MLP neurons of a small language model. Each row is named by its layer, matrix (gate and up: input weights; down: output weights) and neuron, and shows model dimensions 48-303. Each number is 128 + 24 x the weight over its row's rms, rounded and kept within 0 to 255. Numbers have three digits each. A neuron's up and down rows have the sign that makes its largest values positive.
After each neuron's rows, "fires after" lists the tokens most often just before its 100 highest values on Wikipedia text that the model never trained on; "fires before" lists the tokens most often just after its 100 highest values on Wikipedia text that the model never trained on. A number after a token or word is its count.

L5.gate893:137104167139111114126128120142148164162116104129114149129149166151140163103128168134149136142119130142094141134117114096113164126130129119112143176180128107090142107129122121126153128108178125131089145152147095139147129078116132129115155110150154142136146161129094171129169140108111154147124180125135116140150130049107164142156121118160139134116106135138176132171188139166120162152063127134138126132109119088102124142129154113058157133138153125134087116130156108130120157102131126117138141119129098147103152145137123140094124138119092075154094139147082118141099114118093154139120140145111096131124117133140140146166095121091097140113130145104161138094104087090121134144111136165161166188111123083123123118123122099142180130089150134146137169121114137111135125092141102
L5.up893:124141179130133166107156147149103159078105137113159123135115165140137141128112166149134154102102154134125134155151128085113134137079130079080137129169156112078099116116116105066138114141131136150124099148112044143144128089077143139083128111155132141127123139138106149108172132131125131184135170118104130113134126078156167124165127096096117125110131121128127155119166136150101130128087127133110133130126129121073084161174113132102148108106132137165103101130079149117160133114141169104140151130124123128093159173172126149107136137120126098141123125139101123143126109118135127149154111115115103127099124179109139138137111138139099168129132125126134126103102142115122115129108097138165175156072118099134153132140128112102121134099133154149113155067094122114135159133158093
L5.down893:158154134080125126135158146132114107055120120144181116153126142125139151155094106160140108067120135141148130141146120141118127113087136098144120093138120135129084151087117141100124111174127136119165131115113131151128098151090170133119104139150129112133131115110119152102141118165147103097116120139107116087129132140125161125160114117114148118115141078167106131087123111127099097122108142133128104143147121166101109139146135129145106106095108114150120144148103132121111142088100148082109170134125112100089167160137140156159139060141128135104113111150180126118111131122139158112147106103160146137096147150103127115145093168150122089161168100083117115139138150120101116092162142108099124107132118142129123107099135159077135149127124106129104140117102113145098166150123148
fires after: " |" 96, " " 4
fires before: "|" 89, "\n" 6

L7.gate555:097140125140109114145164133138156143128083128132115111122146137106116159134115134100115118146089102140170134126155120171143121109127140187156143107131123049147132182166137171106144076112115184154132081129152143109129084082109106129132082138127108176118135140113095146150149080115122088121131131062121155142125068144138150127121133140160149141124087124106117120104148162082149107116090127155091140084119126123102144117092121128150105130159138135131131100144121172171157075136136133098119159121117166160159132138158176131108144097105107132127121097140168106108121158118096170113122135106156083123169100106108124142081141117120118144127101117167118119135124093143126141114134104153137169097150142134152146130112125127134151111136169133116163177117106105074126112137115150
L7.up555:144157155101149143149143106103108129109129109128184118106114123146077092169124071115097119123101127130156131124117142141092142126189106138120125141160104104138121143129155147115116138114095137126124073094125142151122122108123150143118102160113155127162172117123084124116130094141115152130123116115133100147118122137136138125117140130108137129158102141162108140118180137128152086130133121135154093133153116122136150105137152091125120120153084116134129122094132159105123132129112113155143107091107126125171159145122128132122078131145119131118158156102153139097127167164136154150129121116124086129084134107143117170148100141164122139160142122165142126130123128148167073147179105104088134118114161109120146161143088092150087104157084169121109164151107151142128063132113105
L7.down555:131098111108202149120150132129103138137134159126146167131104104144102130162147149117124135118149168121084133131151148119123130120161089126071070158111115159109113111103110113202101144138173106144164120101105083129133152142132146127142133123112138135109151182139114140130093148154129145128090141142158138086111149170119074124082124166133081080122124128148122126113100104130116125082116117130114132115127095160109089115138149109142137121100121129117160141122099132113151131140089148174127105161167098153082139159072112103125108185110153117141166099117159132119143112118129094162119108137118108145149147167119115140134122172123168154086107133136135152114104131127141143121085145104153096084105155125137125142121094144114128114127128151156158111164135106129112120096103117
fires after: " |" 45, "|" 11
fires before: " |" 57, "," 8

L5.gate870:143124130098115159144120137187095099059134147128138142141116088078138126135088097099141149134155133099120112164120174139126157082068122169112125126140135137172107092143109174095117130106110117137140119105147090144091120121121121107085145091145128124128088096122118133153144126154149112090145128139151108155100109093074171129077107121116159083121104113116105108114072123113182130118115097119106136159069119129128135104144071124107148145122113131146160131127124140121116132157102105127136141141087167132130103158147130167148135190144094117160138160134147159131108140105117087101099112083071127126133100137119134132067105149124114101133110133116125135113113137091095127091151100162151149113157147121103184115138113144141152176100116142129121145131142133129120154146149124
L5.up870:080128128148136128129111153179174126148137141117087151134102156132109109171122150108112130142127136096145125094136191136143162161177118136098147168129184123102130125098145125131135112116152105135146133130102091177138082112120093110099143120123142181108133157146134134141157133110102178156083147157116095089145109093118154114128115110140078090155132126143116108141115113097170077130095090160115109114119150133144135105169169127148129084108127132095136125128133059130140096091117095105161101154133159090101130154138083166121128127137111106148158114110135130102154127111099087138152128142137103087150123117150145151094084114120115141104152085137158096151163107152138160138102119167116117132141101117085139143144120136134134140092125092118146121136150160132131113109117084
L5.down870:128172137116191125106147084149193128140095178125132127129140161103137155115127077103120096125124114113174141137137111145128131165181149101167130163087174174109147107126123128123144115119152105121127132106147152151126124116177089148116134110137099131143094145145140104111179147138097090133122111113138119108169120137121141145155127165115142109145159153117092137134122100133112111098167139171139139164133119163127147174142129137112129148148077081140122137103142122121141168178140128124151121109111188127152155148132155146153108111124139160112142087126106165142140144099132111128105134118155120121139108107174115144139143167081146172131132120076131096120143148143110116101112099122183156118083124153180134195119154109136142146113130166150128126116167142139134139112119103
fires after: " one" 29, " some" 7, "|" 6, " many" 4, " both" 4
fires before: " the" 37, " |" 10, " his" 7, " them" 6, " these" 6

L12.gate332:129157156149145076116103128116125137097144068094098139129128114109088127132143128135147121143098109158139134117114124086132159125137147097160131100172083093041154136123124166135140107161127090109155148134144087152159129184121113138110169148135129169108092133119107105105168148134121122145147115144177103132131130120126151088141136134161151098106091152096160141139173138127183128139089102177131143122085148142149158080098137102109118156148093145115098108158124109124126159137127142122156132127131115074151117151111131176121145175134161176166103088146112118139175131146185127069068151122126130160148124103158121105140082127108163144159108111152136153127125102137114153119088141143161110134163093150141104119122108116156123106102136124106113144164131142083143110114117139
L12.up332:101154143160126144126121126121142118117135178145135152099122123140121132152144134094135174147135115114146096152097132114140111149123089156148091136149162101084131145114127111153118107164141153129129112084136127162116131139120147093168101152113120115137100119130111133126145144113106141109170156129152086107169184098154115133095111145173089112130159145137117102122153097137127155125146153148154132173095158156123121146127156160117120096109070133164096155149144128101159134154107092121201143095134131106163115151161167130162147138088138183124145105088118107117121113093139127143104127113111133144109118128143083112136138105122130139151138124131124089135126166092138162089140104126142087153130072126159196092144132106128107141111140115125097153079085135129124157129122142
L12.down332:120133122127103110105119165120125138119129151180137145129127144120151149110129140162126119141171105130141168145152113119124130168156150149154108111119164098131167096130093136126112107117101161112136140120113135121125111121146130164153144114132183130147112108112113129159124104128127149121150110098158109112099076151167083160112147066114150131118097144113137131153114108140200076110122118111154099113151118153144149142096155141164109135115140147131103098144187137148093134121069116125111122135105134130154186169134129147153140138145131168100146097170097171109133143135143102178148137150108145143123111147160152143153094154134148108148172161105175112148124118148153098137125152076142092105113158143111104128111130147117143139147142076135170202120179118132114132106124167
fires after: "|" 52, " September" 10, " October" 5, " |" 4
fires before: " |" 66, "," 4, ":" 4

L7.gate664:136121146116118176080154092150115146123122075136120082168160188115129120121128181165182126098128094110087147125102128126094110131133117107134096164090134167128143116127154109121112168133117105138121130084084106119149144120119134112114108136105159117114138145127113137094141116128141157130136146123118095086075129098135168126113174146122165117114129098133154074072121113128098193088133131121135107144091187131147130109132119120142140152134103113125139116142172154138115149151155115152133152105118105126122123116142131193085142104097109124140134136145106110110120163085146127154116123138192126139081127099149106148158103120099088127134144117101106141121146125140131078110103118109104131124129128132127137125141122149146132111141144114158139124124137131139135116101108122
L7.up664:150178189109136126117162092115123160095145092126153082177158150129127150127186158094160129112136138088139119133110143132127119154124136100155120113133119147133102164116112136135132147133121101150124124094145135107198186103117142150149137139154179139100132164135114109153163162118123187130149099132137137083101118148136099146170109140117133135153111108124122120097115130120106147128138120143118057124154173103139097104115157125130124151144087137172131146130113130146134139127132097142142129105101073080101167128126129115122140131114150114105096135132132120115104147170157099143116138138135148168144116178134127134121139112124125133115097136127131138092102105136106102136139116099112109156152119108129109135133158099134142089069158093134118153107110156132121088080140119
L7.down664:169112153144159121108130050090136170102144160132165141123099121124140178119167109128115171117141119129120160089087097069146108112149153165132117131141122111121108110117093124112141117116101104137167136094154092153128151163132126096158173156135125161190130174123118134141128177116156117126113129101147113118129126131111121133153126122134130111117105100063116099101106167120094180101146126110135114097142116084174105148109176096145124166140094088144113111175133126117095140097118146160144138110128142172105115149140139107114136184140127121129111129130145113100156152156152194150102134127116148116107149164141111120117096116159115129107158132146169180119142147146134117116161132089134157099134127149108086096121132113079136115133140126087133127137163135146179095132151108
fires after: "\n" 61, " |" 23
fires before: "---|---|---|---|" 37, "|" 12, " 1" 8, "|---|" 5, "|---|---|" 4, " " 4

L3.gate879:141064126133132149140080162138178112127125093133146101150090106112147135088126121076169116127093137154126094129112114137125207157131152091131101118131141109084095142100155123134156120074086122108120084110138158133124138152103151124101170136167109150083117102141128135109140169141108142173126145126122088116149115121172123118114120135138109158112135149122119136157124125122152140087115153207156161141117122092098141098133137090132137125156120101086128162095138085093119111139188102157137110118126137176145108132138129140144117109130127127143142081153145142106082122114135138099149094116156121107135140111089140154177106115132143135180128118096140131141124110113080119092102137111153095118117112131118150082150121106131120127137110104110111123135109118151149151130130119
L3.up879:137084111120149126137131122118097119096167138132144076096117125154113142121124143124106113158140118107123118145111139166122132133117071135073142113149139091069129097135144145107100114108136113120104162120136121136120085124145166099100142169123111102136129132110115109116143128175117103096117111144132141096143135183082096126100152129129116118141117118086137103116136086143093096129150163156113085144127141125166116149092118120130152130096170127115134133115110120134120107137161133144110118117082103131138145158153113157139117130111146099098117134135121116082139153101150131086126121134096113119093112146112123108166102114176129174123133142145126147075134098117110122164190122128110141124161128151174118116128089126140112088142155176135148099131126108126124111119081131
L3.down879:072167157113082122126111141150204135127101120103121140129160133116170131114136100118159133147160145154153158120129134136111127115092185129156134140115115130131145160115144099148149141141132124110115106148134152087133129115161120160141162068126126153115127138136129126153118118108102121190126114153146089142082136098088139150145112122126165140139148086157122168140095153130140147112167123126139166098138094096083128130132164128154133142162110100155164136123126143119128123131107154072148150154160177135111094119118132110126136128147087173125173125147162078172138092115118194162129152118143116091155146141120099133096132151102090117118101114120107107164105153126140099116080118097128096152157147127115157122129139113146123129129098097144117162149097124128156111138130118
fires after: " |" 41, "|" 7, " February" 6, " January" 5
fires before: " |" 38, " 1990" 5, " March" 4, ":45" 4

L5.gate9:140122164142132111142044114122139103121121132086170102168182090121139119150126117096152094161166146175133162123101117140138161116098118108117119128137144142112152128116121064127114155112115127100130093173151118150134173083094106171116106168125109157111126145116108112158161105118157098085109124089102178128158151105139132161133137145139101140131144111109127103146124165101109093138131152155116104127086142105112110138150076117151110155156133099116106125108107128122176117136098131113101114101154164121092131166099111145133161167150135122112146123119125123079153110148097092145184100126158147111084149108112133147109154103115103155100099126146153150118165122149110099076109101169115132140127168119146130114152121100097122173132134104146109170105134104090116158108157178
L5.up9:133160164112137152129140153117147139118149138139136140104114178107126090118161124156126110170148124145110139112118141125132071132154128146117121129113138128108086167091162114118117117131125132160143146126133157132130132171129074102115141110165109092133177109149135106131124117149154123174098117095092152126123121137141134147136162097139140154139154173117130184121154097138107127115158125133126162168169107129143126095093156092146142112128121145102142092128148114089149124112169173145154125145145137131123169168160122125129088100131111146098105142188116153132132127145170132142111156102093120101119104133142166172121100134152139187110154095103124165161130155136150147122122109118117205117116189118153145182147122114123125088169134149149124149161161134121127084172138123
L5.down9:122128120135131109120144122116144136141115118126165117120144093123141154166102110096110102122111117140114093141125065122108165129114117101168169153144149112133111127162121156115163140092120148094126119124154112152189156130125163127144111092144108119127094111132101164149153116130145141102086129109123128158086124123128089107141094125140105106163127063136139120139126134142127147136117131150139168100101145116114159133117129168103146129146130131156102168132141144148111096165152072142101089115135114084121152106111150141150147140154159095152150157087120120105157112123154116132115134122153127172128123121151151131148162103121091084124158123147143102079147060129117124097094134127114065134121160145119127083123117114078116157104082102142102147121093107128081156102171112
fires after: " |" 51, "|" 7, ";" 6, " put" 5, "LT" 4
fires before: " |" 40, ";" 21

L12.gate27:119146131079162129097177154189122122082152133112171091113101117146143159142124171103103103122119124095182156127097102136143151104161157113142087150117126140139129105142094111119132145097141092128158160134096163139170144184126138132144125096140124132150124143112152130155183127146108147110136151118124155117154121067130159120144110126082133150127100118158150146147130102105111121113087125124152106126105156128127122111186164137094114127138150076099116136137127144129083121107158157177123138124157146122086118150127077144105147162156147131109119129133114125070122133157108109106079119089141110174124150115152099085087099120094120167080118123126114105112117101122130143124114120149134115127119212150098104136079144107119115134117113153105103188125113170109130137179153136
L12.up27:138123127112122111165141138107095153146158065139099160082091125154097132134111121148128147124111106082135110132092123115144111151155143090092124089142137097087106132162095132146113094138119143117144111082114072112162146149117127158095116099096106109161150171124160121116094114094139125092132116136139142114144140143121102139120144123110157122124125139133165136091139105127147160137146141138128153089129198111151164126138125170158114155148165071097101129155123133106123149132157127150095145145129143117109117128182109145113137142117165075125156120139141114136145170130104129121156129132128175117141137097122149130157146126099136126105103138101106106124117089171105110150112118128131135111147102143104143090159144155118160096127153149104144164131123126155188149146117111
L12.down27:153137124133156140078125108161149166081127116110128111141147142168143123125105090171127097128104128131113103124138124115129106155144095160116106100123150141156109099134141126143149104142143152143158134127114130134097144125138157132130115088104142113123093140104155145168143144157150122137142161109101113138135123111114116101112163140041170095159110092118135099097105181138101133144145129148138120130114127120142133107179127103151117130124137066135166072118111122098152152160156100103113133136099086146154150141134175100128099177174126100139194126124143117116128139091150139118140133116143106114118155117147122120124089138115091107125098147141150070106123162118156107110135126173134131093168156141132132148113115153131137150115144189163095149168116161070128094153149124
fires after: " |" 31, " 1" 16, " 2" 5, ";" 5, " C" 4
fires before: " |" 53, ";" 40

L5.gate399:143129122160165121155107152130147116181134113107136116086127152110129121136150149117116080131089146090125177120137186146157155088133118085145139137131105086149114143127066145148119097076089100147133142127157094111119133102107112111148125107153099127162136148127123127125077150136105115093181092180106092128118125127128172162122138105099116131104073121082141135142119102143121122105149132138122119085132155129103129168112144138129113114105144112134148154089131112142122131141146181116117125076155195178114105106114139145106141123130108137128119119113100151100130151117131134161145118077114118113136183136096136093086128170141147156136149104145122110096131142134143145085126122101099139085129120145157123118097158148167111115088185112090128149104141135167163115166108127
L5.up399:136113109114113140123112101145132111088150147146158158090170146154067122086119129128147163132141158133139162128146105173143136149145137167116160106114095098117078122161094151127105114091126113120155094100123109174148106083147145095076110141171138104122143131138108126108128156108144113149151117150160148124100110170110112134161084151142122134131130113136138140147120127149080132137139140090135136148120157151143174108141097179134127164123183089154113160116109103135094116128128105147094113179132147142128135124138110107146133123124130110155148097157138076112133136133126136122151131116135133147103139128112133126108122149125168159127159130152139079159099114144124147196113128151088146112163114123140164149117126131134129103113146123113140156141136117145133125153140137
L5.down399:084149132135124136118125166120133137163117158118102136133156178125163129123107069176120099092159144126125142114094089151132107082119154146164111140132113132087161108147145104127105146115090110135120111128149141166115143155124116170145124128172118153128115125147103118141095091087121124136092145111139142152125144126170161087124118149119140128110139157096170137092147111130156115150093178145129108158136137097155110189106133095115143129127124138107185077138169139114154126105101133094164094154133143125110134161142143166128141124137124156132102103099170092130127081097132142091133086190094162131132105147151108138160147114126088106166125142132081112152108167134086139155125096189131122125118126083101121083140099117085116133175097114137106090155140113083120130113133136
fires after: " |" 57, "\n" 9, "," 7
fires before: " |" 50, "," 4

L10.gate66:085099113135176143108105164134131116110143092105172137106110138191099134124106112137091171114129101137140133115149178147113137155140104103170122137111119086122121104117136127125150111085140130107131139152106127124130120146124139151085140150118130155108163103119157132089123123094138152115121148129038111093203164124090111115150088122132110131118163121098131156128123131140105146101094088136160139157130172096154157130134181126123111116175092083131163107165117173138108111140103156172105178122137138100172108128119094165128163125096130157142158143144128117139116096136095097135087108141154120131144115143144111145166127108120121101086130131135141126121109070163169136111095078137124113157092168139130102122147110127122146103106141137121124159103115150166135097141130144
L10.up66:107114140106165168151161129130126146099102142129134121111121124117090149130110157151161115115152111140148111183106141169157137086138150126090098109106124150166091155117129121131130134131111094179132134159142141086121187128125156168131139121143131104106145133139155084146163134105120115121137125122138158109126115165111135137129103135160137156123134144083091117119123111120095118074175116137089106141122160143134110113161116125111128134135117153176110139135140075106134139093152163137113096156108142104115153111112147107149128110111173111110129103121137160140124082171144177109156135106150110153107093162140115147122128144114148175135084139142131118146100131132115153113143134148138159120141150052190132192140137145125121187120113140135163132119128123121145126092120148
L10.down66:157134111146076074143164148124135113110117118118127111133099147149136091142156113092090129115153134099133102105148144098149138169177125112160133123114097099103125135143120120113142111089154118101116136114133113138144118154097121095132119110112121093157121149107191126146115123077118134107168159096153112108093134118163116116131152070068103137137107126147105191119138120112159115132148125142125136089130146121085183141114164138141148131066138131125149086152102157118148124114107146165151146090121158096118160149147140103111102116147108120124161135139136082139137117154166074110099140070126098098113141165143135120085131152141122130144184095102104152138144097150115109131116143137131134126115132145108147130148089148093113116198137133111120155090137136134134154110109127
fires after: " |" 87
fires before: "|" 85, "\n" 4

L6.gate321:118132127123124141135150118113115116118157165116143135131074118122096134081105108151124094111144113129140135150140112149153150147152136129156140122093139114154126116132158185081138123129172132141137103115110167095112119140050120125133113147113105138102157096136139138153120135133150129112097122084138119167125143186129154184114118134145121116165114101127129129115150123111108113144096065166107150106128119101153116128143079111150113107098107142105091139154117129128126099139122145179149182117143136150147114134111110143153126132122118121117123175078116157136087095130116133120135146092060093187127144162110113134131119147156130140156117138130153155134123133154139070111170163068108136128172113123132139142094149128151130124111153162161170150133118111119120105201138126
L6.up321:148185113158110152138114149137150117140132135150102134159178145142128103115168150124115112101164113136144116117101115171110100160131131094153124156161081143157123154101110138114173128163081146128137146163102140101105135119161138088078146159095069131109152113124118119128162154164127139134140125095173135151135110172146164137135149149085169129127076101140140102142147162145131145154151091136137107081156138141100148123128131117158151154123156161177105154118113090120105149144121119141121118120105148091143134134109107150155110152118131126122126120115139141124174130175134159127117162142102098091104164102118134115074139139072140138161100143137150106138123166142114114154103135106145169131137105135109161142196112142126158163141103107067106165113131147110130126122115109
L6.down321:098120118120197116157099160128130156111108172145155138103146085139115125116139138132134157158114132119124154117150154128128125114108115176105113165071098086116147108132167190084114147169149109128105144131074151112125103138095128149122122114151152113096139161138109127119061135158168125153114127091116115124129129138113186158132079153160135115151131143105120175108112142106121132165126114127110140124100116142148131072139094136163147116085153115107070134107134133144129132143112142180124155121150109164124149130105142141153108097145115179117131156073102101125086093158118120100151106121104150173135120138134078146159147152132123138150128136144149125146104136126133134121139158103077114117129115172147122183097182131134097153129159145131137157126116141174106117154123118
fires after: " |" 49, "|" 21, " an" 6, " The" 4
fires before: " |" 39, " votes" 9, "th" 8

L2.gate885:136147115096131164114131097119133135136118143122165141108116120144118160127126155134128155133116112162091133077146165126116077119095129198120157122115141132093132122121104107149123095124094166156128109105140128157163105139145186126120120126091095095129120086141097110135145123103129146168094147129172138130119114121097120136086109158128149110147119157121115106118177137143088182130111140129145175110117126151140137136088101103066143138118135145133154129124163103131149144129121121123180099145183143100127134170098116148142171137122106098140149123093104128117166166122114102130079156147144124147140094154114167117146110140143122144119137142101170128096118159155130097141116081083106137130132150159121160149124106142172129142144123142143158116114131093114072148104139110
L2.up885:140143124104108129127088127101157134153082176140125095096088098110109099101114124161113144174124074145089118074125143116162116083134121136114149128114160105107134128147103118183100134126122091127112102139119122177121117086126153071102139169104138131134096099139108100143137139129121110164094113134138166138128112125126099166114130134144116081184152085110111125119137098138135168101102139099097158157108103153114148123087137141108151124123136167123152166137181101136116127122083151129106089133160118158095113154148131120138138120111119112101141112120123112106128163120139087153123138141142130128145104139113123113103123140110095129106140107076148111150131143123139091152106088099096149142119156142155192099126136126179147143131135120143139087122156130091091122112135102
L2.down885:127124146124140115120105131106178125133137155129167102141141149157090100127154107124126109155115129117106139110132157150147126119111100095139135156135117116077156122132138171142094119140163075136137116129145138148104162088111115108122118126128139122113118078109140153087129120130098106140093108120115122142153152108106112174122130139062173122145132105146125165097111135156172102116100133065112119128090138088121157117145157126125105113122128146098122118131112129064131117141140085109107115134114139145126083125122137097170084101118126096130146115153148157171113127108128084100123126100112126108183142133167170126115087135079097170111135126084136156094138086079122171119088129108179135150129151167101169094085123125153130150122090163147101123120120118088134129115140103
fires after: " one" 31, " some" 9, " both" 6, " many" 4
fires before: " the" 38, " which" 6, " them" 6, " his" 6, " these" 5

L6.gate691:117141068117166115113153150133154122141148135107126130144131097148118181136090111097120144082107133166149132102103106091137125121087130099139135128099116138120154126123140117132132175173141127111120131109136101090136156136097135079135114154121123109114144111153093125075133156134104122138159115180108094186134155140141159149143090118148118106141117105119180168122060146184131127124128134171099144134137156202075105151126113113096097141089176137118073115164120119145148150123127172146133158152104157128146107147127135188147141126132157117099104089120135154120108132122156162125168051098164089122109114123120146120064125088156085141112097126130104118111121144111116139109145111123130139101113138125098122151126078099137116115108100136166146144102123135127169154122151094
L6.up691:132111137165154092122096113129116138087154096177124109145110162161169088102123097110172092108080125105129095123164119125142149115122139089141143117109143130121147154140109149130134136113091116092113146142096125158150116105159133138143096201109145120105129132137148138124133131139099101131153128146151123127152109106145132155107120138157140159129131103171163134098131149098125088165119097129141126182114079141064113132157132183121147132128154113187146074175114139108111157109168149150114144134106143175163142151124098140123121115086134170160126117129150099125115140172157171106158148153141130145158157161115105106140131160106131119128178142113145093115154075139097148148089138133126096137134109120114124128168104137121118162106119127077149172170108141114144141166151101
L6.down691:116126099116143096156140129126155122136138157122118120156079128127110170186130147112142105129089127122123168151156088083096116098128115143165110128110111169138170114124134112159106117142086173161126083147127162115149095118104108102123107144135121082131156109162138140100103129116076146108146123167091128126153143105134134122134126135122138131122127127090128176099125129144132094124122112162125145130112134118123108151103104121113126089108123104125102107152164125102102115117127143129141143100138157113113152156120136159105126143150164135086147102108151117121094090157143157144157074114126057116080129118199141140122134111156096137143093124145102097104114117133126125150095083114110155109159150160136088121108094125146145167145095126135130115134119099160151139123128040
fires after: " |" 64, ";" 24
fires before: " |" 59, ";" 27

L12.gate684:159101103132142114133129106145108127095118124163104090085150114114159168097144153138155137086119113133151144172109175175140104144142120127146102122153110108162104138107118143121133141118155112098087127140141129145131198078089114161147095109143108161099111118069129120114126150149104134147153125149096119127127108098083171109104129149105104117168104122092122123157115152159170104148140111144173144137108159100136122118137121152171106151098140092105130136152096149131108088130088104156148131119156098170156154143119176154108106136134131105110141135143103130158097116127145124102119091137134138134103125140086140101137096109120146140084142151129117085144121104145154139122124172154126123090122104142130130160147111163149131140124126160126112108123168116151128151150112085
L12.up684:108150088119116144164150164146102122103102124123148129175127115133129118099152157099144141156106143105132101161104098097110117137106081107109137133129156161107122111168165112207139092101132118127099077115146142150119125161140121111086116155163101120136106149130146117102104185128129128133156141104158138132151139133106170148131119097108132149083136076130143088147142145101092163141126094160139148143116113131155151131124157165097171127097124100137125112080136085131168148082148161138154132102130120132081106135155153118114128169132127119088133109135118114169146112117114150140105094122104111144100125121126142121122134112137109154128117164144096106113126105077115089159134161126138171120090121126164150119128124119161160131061142104140158102174154136093132092163159097
L12.down684:133133165121134122100120141117145155172159157104106131100138094125136112139140144131108135108150147157089155105142138186125141134116133154094120135136131075060097100127141113097159120144131108153126115169126119143125135129109141143119137121133153126132124134119126143122073128117134135101120105124173133143111131129105097130091160130144108120136111156117115124091154129120128089123170164157155117166130174109148141133141147107144106093112129130126131145153107170152106109132116112128135136158148144165131139171110145129105072149125115146086172154122110118104149148141160111118072142116148158184144119152177113146137099133119147119125149149133125126167128126127109184098124102072122158149123140140123108130119158112125092178150110136108131156140110173143119130132082138
fires after: " |" 55, " David" 5, "." 5, "," 4
fires before: " |" 60, "." 16

L10.gate216:111123122125122133131122126098130161114144106117132166140096126137097129105089168111154122119151078149065151154139149089139134139126107149160156108120142139139126141173186099117155122145107125103111123127112155150109108125125098151145121126095127153144118139114082105138168132163162137089172169089159140148125118175105135137123118077142139128141131136124103097138186136102148121128128110161119090128120120087135143115157161109127142115112114094135133129155125142054076142121166109099099166124154114128106090105146141100144122166142132167152138108134136142125107109128150132093050141160121121133074107105112137080168147123114126098093128082092134133114167126150168115085134141124118141160201111150158143138152103151121136122124104152148150118159131116137111112153124090
L10.up216:130118140129160136129133115120137145095104131091140135144115144104141136128118136086103130122079139126151138128144136149120132152163107116123132091118141178116093160144086143131166052144173155134142134114111115118156121158146122138083157172126164105134120145159101143165145148081145105148094121109100134096138084105107159145145133118163144146120158147134146118101122104089107134126135121096108104145106121141128113153132152141105164118109142152131126104142123143101140131088096140065146092143112093117127137169142133120163114093102137099137120133094134081064117139055142154105103103136128106128132090088127150099111088152121101151155150125115148114115103162134165123130137099154131176149136137109174143083155132118104121119151157090134113186114060125128093139144105151
L10.down216:092085102126147118128120092109160143084154140117104126148137118128123142125125131145142137105106129142107152101126128167129148145165089108127138152110161126070112120154155107146119155107113127117129139115153142119124162152133131149145112112120157128152142115093124137119079132154113118111151104107101155181110118152155110140139102129116148155136180078154138140094176125092089142131148166152101098134172126146148134130121127123127136101109105120155120120143133166102086104129138112127085106128175111146127117147164127098116138151135124149161139133135162149125126110158139150145104139141097096161134115153138150154173149164145117087163151109117143164129183112143175096083100137107103144127155144136135176158116123147068176159157160114141110072161130131142143132104093158
fires after: " |" 86, "." 11
fires before: "|" 100

L12.gate434:121151115107084147168131123128100132127145127117132142069142089106111196124118079124122177091107098077160129118103110106128111140080122148143117170149110177095139134147172103109123129122101130154129127135146105139113108154087138121143149183153139151149099109139098141146096112106142115149140149111105123122115158138129197106093172146109101106166124141102138135167143118144143151150097152112139122099140125119105143116057129124128186129131079142125141101136126072117097151134126143137112159121122156154132145092123144099158123144090147123111121113141154149094108152126109132160123123140140140127069104138164131149149114142135155112117156167137125097110118112147104094128127140112121146096131086141102160117125165169116135109116119051105108136113106119146169095095148126
L12.up434:114117133122120147172117124114123119122101112103103190089099085092136088110125128143132153185112104113142140113091117142135150102146152118140168095151108137120153123116107123160137124051149095097125102129119126116157112139104122151110139152104093158146129138119094151089130154122163101092112123148122112122139088154139148114129150131136132136155123103114111114109116177122114125165141135096123119152102086163116171106132131121130052138148107139105097162130140091126145071090167158117141112147118146145139099149180139142151141139126127071121115098127147079131142142188111134129117177143100144140132091143115117093168135131130106134156122161089146120157111146111104101172140169139124141125170142104158135111113079121140125116108157096178144113095122138158150151139143129
L12.down434:146125124120155120124127126161120115135149103133150187155130167109128142156120113142143136149165115113135106163097105152139106102123153134139084110131139118057074145130130083126149123180105091128084141109136149117122134118133146137118087126162124111175112120140124135129118124070129127161176095120145128120149135112141131150131139108139112126083115138149133153164179137143132111126125090094091132145152127088126130103109118141117133146156110181126130112101178130101122157149096123109167165118074094170123125118144116104111155087098142155146111141145128141163091090092103123116122190154142109165137122120153177144108139132117141174104155136130120170115125147159098120154156144155126172119093134110098185173139164114135109133116167134121109128145117170120089091107111158
fires after: "|" 54, "-" 19, "\n" 12, " (" 6
fires before: " |" 55, ":" 22, "–" 4